python train.py --head_dim=128 --norm="layernorm" --init_std_down=0.00189 --beta2=0.98
MLP neurons of a small language model. Each row is named by its layer, matrix (up: input weights) and neuron, and shows model dimensions 64-191. Each number is 500 + 40 x the weight over its row's rms, rounded and kept within 0 to 999. Numbers have three digits each.
After each neuron's rows, "fires in" lists the words (lower case) most often at its 100 highest values on Wikipedia text that the model never trained on. A number after a token or word is its count.

L15.up939:545545459453476472500501495546638534452542533471408501456501458458483476509465527535521541465497520446456526541482560600467527483417521474495619480514485501452476439512538527471550456547574449451510543443487543452460534488527482483470473523490546525531506522445486508509553472485469451538440480461555503503418572452449536489498476474522506507510518514537439486506541520537505515504492
fires in: "was" 34, "is" 7, "have" 7, "were" 7, "been" 4, "which" 4

L8.up303:470505468607544577508510416477511477461467538470538502501490520524458402422482554490482472481494445469538422516462476478512560528521535446550501486549472444405540460467522445500493453505528519518498549545530547543527494483537532564490453497500533441516426495506516497460531545399462435508549446473464490524464461542548534475544543476510523471495489533491587475457511454485519517463461
fires in: "in" 31, "at" 7, "other" 5, "that" 5, "not" 4

L15.up1794:461471498523478495481466460512413394459489543514487473494516550524496504503477469476451541606416464508479479474431503511442485566448497420584446472493493458573517528503458522631527484465509472470543545503452527521450529487484476524520483469457477507488457506481521523389518470483538586505541471483523521477489509519462530481508502502475543499477481541543534451515595488517527403481472
fires in: "and" 36, "he" 19, "to" 7

L8.up1969:468440537506550482472486486511515482463547465474490400467516525558551519529447508512457496527538448486568419559449452517519504535502512502537507477537439427474493543501530497522524535503456444549507527574492532542499520527532474479479429515404447435450540573362497517528478493472565506442443518529514444482477529502412510504546486423513510540483485557473544485530561566510440573464550
fires in: "of" 41, "by" 14, "total" 6, "preserve" 4, "few" 4

L8.up1242:546524599453464523448476472493503510455514501475588522479495433510495498460581516467504431458526512523410487504549600490575459549467553508496520500452502493441463525455521455611480510531494464405558523485496566506583512507520567567527542532459508492488539535494445412435514527524546499459517475434477523369482505476491528494474525473450497504482498494431441505441486552492464473503485
fires in: "who" 28, "that" 14, "player" 10, "which" 6

L8.up703:550528422523523505497452528473473520484496530459470553558535484494515469500497574549500477485473452467551465486503562470533448548437458528475602413583475495416485501526582453490497519538523574464489492505495510513519555557516532475516506536574462484552411519506552466475539532474460448560472442597511460576511550472466518469446522473450576405508483517487536469493587510496484503496490
fires in: "of" 57, "women" 5

L8.up1297:471503480454444576500482476513501497379521506521505491455485516546460482497443508541503480482545471534526491521505539545484487532459478475563515519554458463505607490431523565504488429422564508511525535514514576519515563512459483470505572436449534499461522435414592516474478431551533520517544538535528452469468461485472514466499405498540523503531478546490469540534536470541531494483457
fires in: "of" 56, "in" 11, "for" 5, "with" 4

L8.up1924:511462546438534538533429499526561494530460517515416457407473507498485458536505497499469519579540483470542561492477485516487510540429510504466540434421448490418563539451496529499577568547542463547457474603483450537466493504520524552510440518543439443574524519442498473492510567407525506429500467475528480508465533507525453453535475505486509479502409446497508498452516474573459577518522
fires in: "of" 57, "other" 8, "two" 4, "these" 4, "three" 4, "several" 4

L8.up1602:556527564454498482487426436476515518479528562479505478466560545546470519568501466496434528543503505557477473490458530494561502569477639524522500495561474519447531445477522512507556516583539487477519491466471506559458516513495561463507446422563444595523496422512440512499502572509477559481523445435487537435476465515529484440530567466536521487474462485515460446450517467551496505497451
fires in: "they" 20, "he" 15, "it" 8, "which" 8, "have" 8, "she" 7

L8.up396:581460533479492493544472555478514547463491429505531467437511523509518536531484420493406465510492419507457511484448488450464559514447443511495535479516430546418547601440508517520536463493512548460513476534487493449497523542452458469447576468552464489550470533451471520528509533480515539525512448571521442494493523533519526461520508481478532468588461529458519420485565583462503510506447
fires in: "of" 22, "born" 18, "and" 12, "was" 6

L8.up1065:547453443521467460499542479489441528444498517518500511499511496544500482588506496458420465516475490477467487462460548451537546593481527516470530483561508436478506469488555510462502506498465476545457500563513531490442511502488548448475495515495502454543551510435507549501511514506515472494450493438500472479509500443443515501522541366491570460497496497439489478448498495494517516481493
fires in: "of" 30, "after" 13, "was" 10, "is" 6, "over" 4

L8.up1231:496450475466576570530473526500524454458459505495569520507536483515460428555503516461527512507464474518495447465455503447511515559531513500472522440560455479546462524521485491457551500483464456568509529491470552549557551428503513496524461474471444468493444563411515510481515522447544503514421538445494507494489487491465483454524459473486514535453518512474505448502515458469573499455531
fires in: "as" 17, "by" 13, "include" 10, "included" 6, "including" 6, "of" 5

L8.up429:491490539551531540475479501513563542483506480509479485506499598511527418562455553516411575512475518421563565503478489505448480574439504466549491525573516476417579426465548544499495510474484502498493529489547491505468525451540486582493478518452497409513545468484512539552483472530498459488493469425425538492461493476550463401419473484507517485516551452554555423486490510536571464461552
fires in: "found" 15, "according" 14, "as" 13, "further" 4, "most" 4, "however" 4

L8.up876:500518500517514505497520509465521509497484576538502461501513457513567488476488551517474502512507488593490476503504489479510463544463518516482522484508399466413535540476505529515477491479544516513410513475582458518420536462578443552474512547493404474446498543506485516537529539481502482438556471520474543497415431527494481497506437547536460402515477490501543490515473484441505497524457
fires in: "of" 47, "s" 17, "world" 4

L15.up704:466543551535516507501536469554441448415505520464448489535507506516522513558504520530515493527514543462498523573473487572498554493464502481505525563519475482559541445489465473476504412521508477544413527511537567518486484553549535478539484462524471508510566546490522498537511474446486537454566472489504471515444546564552582506494552457513510497512528499364482455435525515556518617437542
fires in: "over" 13, "on" 12, "in" 12, "for" 9, "at" 5

L8.up1920:449493494465553452526472400507517460482540519478531504517508453537510580506411509495486475485505538513522520512457479489512481473424508467424490515456455430485504442462550496485462461458504514488563469493504478555534466458512517573589534513517445480465456479482501497488543511529517535470465508499471509510504529561519583526528493511484547491500466473464516496445477537477430516476406
fires in: "of" 52, "new" 7, "los" 4, "and" 4

L8.up1023:472495496456468504558518467513493428470459512473522465514477552509540523468478501533500509470490497569523575523503542477473463546523500503538578511434495503468522505501548524529466439473531523650482505579470533525527490568483437493455545438470432547538447475488416546434441519434527489522502508488503457431529493461540575425487579514418505526520501467424577549478566545493482466481465
fires in: "who" 17, "which" 15, "won" 12, "of" 8, "go" 4

L15.up420:474490508478537469468405482566497438427479561564464468542470568452521565517443524559486531520494558466528522502533510525500532492432573493510424569473508469500531455433470489500508478462500504528512565514547534505528514498503518507460424543475425411543492582477605447497464465502488541498487437477506541456484560515447554517469498462501593539500426550488476495481534412493609538526502
fires in: "he" 20, "and" 19, "to" 12, "from" 9, "after" 4

L8.up969:489529516504485456477580538569509468462564474487491524462512499523447463482502473528472533579438459529425470499449517481511545502529454535507461426469531444474523521494527533536448440501471538524457566480484562501543560464477548465501385475464467472528484414497557520454502549409537488512459496479473508540526461527570491471471459456542559494492541507461551397414518481567487527508537
fires in: "after" 23, "with" 16, "to" 7, "before" 4, "but" 4

L8.up1616:509482530488454471490464383509540466446445518499483519542495537536541458548539512537466524560483461581493479369498558484499495481496460490436586560496538476445545578518511447532505467527528554530485439488495521518502473531569484525548512503484453473518463561527531558448483456465460410508484392499492458469448530524511512498421473462518551481543520537496518462466462604533556498493479
fires in: "season" 38, "east" 6, "years" 5, "series" 4, "patriots" 4

L8.up162:450434466547527480468500520557495468454491536450505515518524492506534441580501525545480448540433480539535450516519510557476545495478611470508479453459532464464475502457451429502523439553536528515456490522515573516393528438529534508487500472503513435447493469517561401558462536498527521496504464473493523513407477560584502470394541467508507504512477498500522431500590529496474542517469
fires in: "as" 92

L8.up1809:437509590481554429526415563544467479495561518458538481482540512453554502539487498454492526536528518459560448446508568499501471458460536501500456419446480550495587553530556512480563489476507531508510514437603500527569527466459549505549561518504437460493500546484531542524519563488510516493517489462451507493530509539536536494480539451435517454542522504529499481425505518478493532497480
fires in: "or" 34, "and" 19, "ii" 6

L15.up1571:487486521581503453487493441475492514492559543546384501563475509453484454541477588541490473571490483492507528445464407461436506450486507493502535537633495477487495470478526529460558495476507490513461478548531433433479516512584513505519470488524477528535504469525508503524517484458499545491566523496484509576481535514450503482488505532433469520560460488489568483524537530575508534523486
fires in: "the" 37, "editorial" 5, "master" 4, "s" 4

L8.up525:430499474466545478501525483445502502535564451446507502482494490453525544527516570463509475555458504553480532494519492433510533499435555538506536455505471439531579612503612468506551430518553504451481526501571576539411520564488516516524458527513514516523479493485556530546430521507582480511524419467434449450512500522490515512521473489450544397543441469527453498400536438535515505512462
fires in: "born" 21, "pos" 8, "of" 8, "year" 8, "game" 6

L8.up760:438512515492444509525557529510536550532493576511504500443561527544460450495536505549508501514483493566495522497451527535480514504528594482499577455498402464433471473480540409541460496508467514573467526491406593635510500461512490547465447523513497490462493461446540463480476523404581509483456515448496429483509488521421573474572553499499466524500556414517520517508515486549459431479454
fires in: "which" 33, "that" 27, "who" 17

L8.up1831:525384537502473507485472512562529523520408513516437544340468497478511523489550455464444465577491481423617581448449503467529475535521491553519568461485456506531502495539460509520464496538445521466494503562483544517486511476451453555476458568509566498568532503489474541501518528448493542486458467473538458484448494521561437475484515478445554553585438428430502511467543543541533508506516
fires in: "of" 32, "which" 11, "major" 6, "between" 5, "order" 5, "than" 4

L8.up1385:477495428550547523469506532494449357426593465554522514485494473542464496573540491558451479480459504522521490530471522417483501488450481515545482494535447500451491564511514449526454564545521448532489540532505549515486516476430575510503461582507477480487521499529491585477572481447486501426470458527498482489498513535551533472492525527464586435454550446441544525481498498543522554495533
fires in: "march" 19, "may" 15, "from" 13, "april" 8, "june" 7